Weights of a small transformer language model.
Size: 12 heads of 32, MLP 768 tanh GELU, 16.3M parameters.
Architecture: LayerNorm before each block, learned positions, biases, tied embeddings.
Training: a variant of Muon for these matrices, 315M tokens, 4813 steps.
MLP neurons of a small language model. Each row is named by its layer, matrix (up: input weights; down: output weights) and neuron, and shows model dimensions 0-127. Each number is 500 + 40 x the weight over its row's rms, rounded and kept within 0 to 999. Numbers have three digits each.
After each neuron's rows is what it responds to, as a language model described it from the Wikipedia text at the highest values.

L4.up226:516515516510571476487460513523480466488515489547550505436527566491452501437509461549542475506536512542508527509518489436513473520514476461496583493394480547551489488483518515511484479466509496468431500517566540488504482509549552522457501448490500542550531442474624526500529481459471502502593495445512485551503477533489417528497494472537511467482504548533572453478491495458453506530496
L4.down226:508512513532450513493542514500459499481502539413491429476558526513578436508490486409581499504477481480517445492559475509560498483516568562513600454518465492462492538534461479456470517525493493426471543477542468467485439552490565478505570561494467497535516477501560528448605563629562460498513506556513508532432468495534508512453466426460547485591516487559581533465493510493561487463533
Responds to: Paragraph break before sections

L4.up443:485523595539535554393503519518553493485502538455473525520493467513482520514524534485532527472440511498461451531484556500497438475543481525519463515502581612516582502448518500525522476442504457526517468507474492522477477467576413492513496537489543529535459468557492445555465471422533553517514474557495471448478503526495502492535538498454565559521489539551436422488489493493435534450552
L4.down443:503491515453505488502449502475543427509548493489585533532514481524477479541434516505538558506474530498491490524471521520496482489469460483443475479531570475491543428539511499472466454480466552522510487531473472463463491480534474510460526537508526467361602457558491525466557564528463533533474515472504420531572590502567477592457511525562506469463473549474533553497495500534497484465549
Responds to: Mid-word subword fragments

L4.up37:498542563510560555499426522492470478488476518499521445493488561512522495521492482555452556461488532478519496486434577513479476539447543402526463525519525474580543447513442480522490528531475512475524526538505436477502495511511541507469436494566512491497465499483564526517614502576524545555434480498468463461479496479470526455474554501514474478455519527553459594460554418446498520489492
L4.down37:513488549456542485527500487440513522575481569545497534539455514436425486447444561506484510523573490529425490477508487439509480506509515536462558505462506428501397516520477447511468510545537504525499528527487461473441472457518456521403532436593512565501508478584600537460516568547487488463554497518505557470435440501452463453532429503482512470453451516520498450521461502501529507499524
Responds to: Foreign name fragments; predicate articles

L7.up231:516484548608488591485500537473500405452551518474503494542470559529442544513502503488496450503483484461566507412568467480490533514468462524465501488493454461538497538546489595459559494469541474459461527529582518511478489473500546512519506481597479493449414458535504542522476433541470578555503526498535513494515538468460534506448492496532491456452524512521543533467488529546470534484423
L7.down231:495478587459489483514544519526497452542498507478469577448518526604458518526496625517514499469549548489458525500527555430501476483505496493471470428597520498487534491523487440502443514518583514470562502471469554486556481525494474549507535542497492438483500551438439486506493500575433509538396474455437491508458456509506493454466517541484498478509500511519455496462561418515483486483584
Responds to: Mid-word proper-name pieces

L7.up5:534575398509575439548548492540456515478494536513472457480468553529495521494495472513454512533512467541477503481529509519513451536470528504512472547440536534394509468453493517496531545463472422525553523540539533578522497452506548513535466483491475512472559476490511475484548492455518630433522512551473468549492511468492476518403449480457533539536512579504481535422490543502457411544570
L7.down5:492459482553505426506526548485509497480510526499465511448557533464505489467455487527543444537488544455552507501540522548484502569548553516480491479481458425484560442448486509408502512499492482531560481477484510478539408558473513493492493444537454489572509473534503471601542467482432451518502521474444520513451562500474506440509544545443556415503554429448456537494531485506541566460501
Responds to: Infinitive marker "to"

L6.up413:512450576505518484505501541413515549496496440555593501546474486470479549527516427626491527527511514533471524517537547487528480495481503578471522518492505495450505498504461547528520467579481535491530438473505443496518455466552471496586522496465506449494411589551532547535527442405521532509465461538537497529523478446546448552519419440487517380478518450511446510508461494490537434489485
L6.down413:460514531516494458458533465523446495550486583522482506472491463506530492472465494479540498610575461546427429445524541448526543495492548478506504453506492475588480435501506516489511462497557489536471477455572566514526441531525500517524506409483476478504476475563453515459538415479512531487592439493488547477521477484472450489410547536521466462504469490494450458526535545553478513474568
Responds to: Mid-word name fragments

L4.up285:520502463496507482531472526536494523483532509452469525556582477512455480506506517497527536516481474534529505537489503456453510499473547517488459575533518493451411471553470459459517523395550479496457549521523439435554550528470549479582487497520511468545457573526525489497471499507441461519534549484478526459477488436442515438533505476495512532400531524503540481524498523550475505476560
L4.down285:474507503516495517501495564577528518576453528586474504525484458392566558494451498449524428447514468498464513536527514470508491517544450523524483524509503536446465501512506512466535460482532527508479447483464493568504485471500480600477509485404553482491505526491608541542485464427530470489519506449580507539508505611496506460512498510491520563499466502573462507504432490564542467574464
Responds to: Numeric separators in tables

L7.up541:417514495446460595570554548526539500447570456462481566461527504580455488525517496531566534460460481540488449547438574521552474466464477493501459524550476537483486549485421571542515599524536473584499516527503511429506507537460473483499508527503485491525512537475519444452411442468461482570439468512544497495518559453474536470546503525500486509434509507533507459562472506439559527528470
L7.down541:499502553453434533489411477496508502535442584501550562472514508528606513403449546506537510541501408520551511563404569503551450554532465474490464486515467444465492456486495531482537513540538549462488515468490571526444511561515513523567538446418499519528469485491561556484541477548503467461489446483503528565443545536517499525511475471570535530482419467495498549481439497531493536507487
Responds to: Digits inside years

L4.up286:493509571526454466562507441459508495444435435472477513485512476474509513497505505511558520504480475496483540538462462502513584536464499479480545477478517533447468486451514510515481514519438512554470453491519526496458453493488505516424475476554450503473554489478515499510507463500495522479497527407496508467496574544479514586496431585476450497502475503498457419573447491400522484439472
L4.down286:473534446497498433560438491487506555521526582427475532471529563490550465497428545495435476494532460492506520533595514532557462531496544459438483546493560526464467528546455498471510525497487575488504599445491516593465516505445539467488549513460495477525526503560534512435532466514456542447535441491380511514457430502521457522654475413403481522487485483457455469509583529509453504492482
Responds to: Verb-introducing "to"

L7.up146:512517624530484534425460452445532450485460552487529547500524467466486495526455568502554531437503476483481504464513546492497505442433557545522541553574502495427542524533491491492476561521479480493497578483480496567456430521567533488530507575468525528517543555476437498471471467458448527454589448559521434448443418485490471469481507369471470497514432544429452484504554519504437464500484
L7.down146:432462491491504488568482470563459489497532521447508507496502457505563519551443496475564517538472520527469505536520493492509554560560518474502566468455543469460350381487499478436548480487458479528529379473548512457545501489549408523530469550528505477486503500462519550551519546465567445517461512502478511521500551589474469565561458504446492487569537561558540527560487508444462499511503
Responds to: Paragraph-break newline

L7.up172:545557484529499457465475530549499502496569481520510576454579552560561437532475535471547495510522477501507508468533463466522474529540543433556448516503516524510517493475457521501436470557387551419441487478525407522477448517525520463590437498547484526479511450481473482548531500500514492518554530490477457498491513545490493581542541512497510514486470546517518483526527425410465522484492
L7.down172:442591525399529465463455499505630522543513495427516542594533529479501518477532475472501486436522527393465516455517506542513520507586478546471500466574513506558490470500492569497510539475504511427531516497498497439515536509435508434526453497489464509490462491514561481543559497473558437436568484558491567479527481549489507472533529519553517562507487490502488490532538519505451546489490
Responds to: Slot before a date

L6.up563:476514436450422475436447568528534474457515537469530438620461448455529460469525465515444566478494453506479541541422516479491562461457490489499478543520464543540427489526507488579465578422503470554522553521489439449544513517511418569540543458461518532557491494487552544535502439551453496526450506493508523496546547462535513495468496498494484513416519516488514523516464518480521508500535
L6.down563:471509488522512539588450477455486539427474490524533524553598473535471517501495423507521503589508475577457426503523535490502497434531496560476560442465429504513520534447470487460457485555457485520478525506565548497518440522568546500506538486476467482398580529526481516481558489541489542521480535453545503444475511479499481474511467503555449521490483463467483477458546468476439513508475
Responds to: Number endings in tables

L4.up301:551554602505429446506466541535565506515453549522485582516509482518520448553490435485505512515484527512511472514471532455605449560497547456478537544504465540550443539455502522451497506522454553577511537478472468444484528398456498468472477477508443514517499506472486500507566527489542493528464536486569514554543471591528408477477617455553513536518554509497497476493400585498541446503469
L4.down301:529542411501507484532496513459445433494509413457552525518540487468474453539614501476544523495510502533519475497479522478522498491426532535465430583480478514516481547455511500539573477483511502483494453480514508448512602492473481521511491527536473443545442529516466464541515478457494488433526508472520448531546482480558482498514479518527463527486512511505517460484478467464428473473455
Responds to: U.S. abbreviation punctuation

L6.up380:556515475530512391527527461537513529504486540504477512549504481577402474475510487481570497492477461497559550495505494515500515537510529479473455513504550537446492468505570522468488537553489532485431532510393543508434525526510585530530468535483514483416501456530535408553440461498545458506481518485528441511477535533511517547470500455461463512393478490520578585430520537471510527544500
L6.down380:500446472531406468493489485457526542473532500469536491497418518482537514468497493570497514516535496426519538455482507486508386541447466474524475525516497502472470516475506547508470495459542454572481477456511512545556522549482519512498435502500530576587534500564506466443482483495553483540504507527526449549464532505495454443468490487507497502521518510500469511510445479495549495488474
Responds to: Number and list continuations

L7.up498:491509531526517490521540489538525463519563505477486552463510509556442490473403469488474523488478499475449499586477532567472485529443509473527597460531459438547478564547423474489480530453549500498454474497573543479485408458526457502449554503515506553494509516517536541523507482600497454527498517470524564510451463494481463519518541470513453422566516500521437601492497480582519467518471
L7.down498:470558470463449452523444446512508484476573583458490463483471559515548560554583509485497510555516464478501442531505528478493483457523546442486465569578544461436477511573493507538533450523561485535485491511484474550524478479515515375562482466524492512577472427472439466498464476479421480506560554510457449500435482463534528461558475483457542448497473489585486458465542447439432523511476
Responds to: Middle digits of numbers

L7.up307:488512481555503401395479515527502528520469512472577470487477432539508486528476525390479494459446565525455592505478423499465529590512550487525528468538490467535510494483407435527484454448526529477602495519437528423535487536438489476529498543525435556500540438540483508476444571483484525543480518473493517514537521522407501465551515540476495522452466533535508470449478551482504495507500
L7.down307:482471555494510516489508445484462542489497478620402485504469517509530471509525436448558428500408495520581505527537496510512622494554496472649479547538470492508524505511496577479444516543485499544479465439427475537519423480494513482532494472568474525537516491536425454613555494564466488519498460557524535478531511499481451495527508455508500526494543463508498481514556534467499523577520
Responds to: Passive auxiliaries and table cells

L6.up149:454572461487522494468542481493519506523537516553399444434499536499540543523430500544476598465439545573515458457487452506448445476491441461459407454513494467483479528459451480551440639556449429419518472403524429529453491522531552526525458446498495499473485571493510527539559476558487498504481524488500551510450454480523529519473563446517487539573505528468467479484497523516528557544425
L6.down149:530481548459519477473506485509523500578505543531472484518512437421510480521451523429498460466504546429580506523532498484522492566489496448519497459548474474520475532461497467565541437519455435473520470514549512602555509511576491518465492511529422609506428533413499426427422489488555564483470500431480497455386458502462469421514516486462444491464482482510530549527467530460493496523483
Responds to: Sentence-boundary spaces

L6.up158:487474466514492490487462497407545477519506484510541509561480523507541452472522473530487508542463526514460564461518547450516441416538519505515553490492568566469502548490465524509429605533504530514552483532524427509498452527579479508487506472453491467441469558522499519483540444546468516503463597495440518404455426519517414419461486434512433558464579425531465449459551474434515471467505
L6.down158:521476444502565465514432520560412534501476555521506493486508535510571521467550622499557462547538511450510467545474487482529538507540542507506519518453486551555510519544541461508474478523526453531556492492499567483510471494495539524465487500441558539525454549456489514550510430489478460562495457487529527517517462487418544528474526445507474476477444585491492525487461531544514487539430
Responds to: Mid-word fragments

L6.up250:491406409437505495544467456507519530543535499478443584424499520512513509530550453485501560476469471459483475476477525505502535517489444480447505538474502492477499549515474493516526489514473474540493541551518483502460488488495595545448440512492439543514516486577486498493574524455429586496458457549448491567510485491521423507578473369476535536497454462515564513528487561509568568523441
L6.down250:474417494438493456512451510545519492490511561544524467511499490521480465539474524509530457523501524543512585559463422501502474517558580408509481472520504478475454411537463453503456495496531546473549548528475522526493444537495508469481459498469434520484475494452541581534511481478427523496567527515469524502480523429446512573460485474464503453478568591464532548441543532465597485499476
Responds to: Infinitive to and modals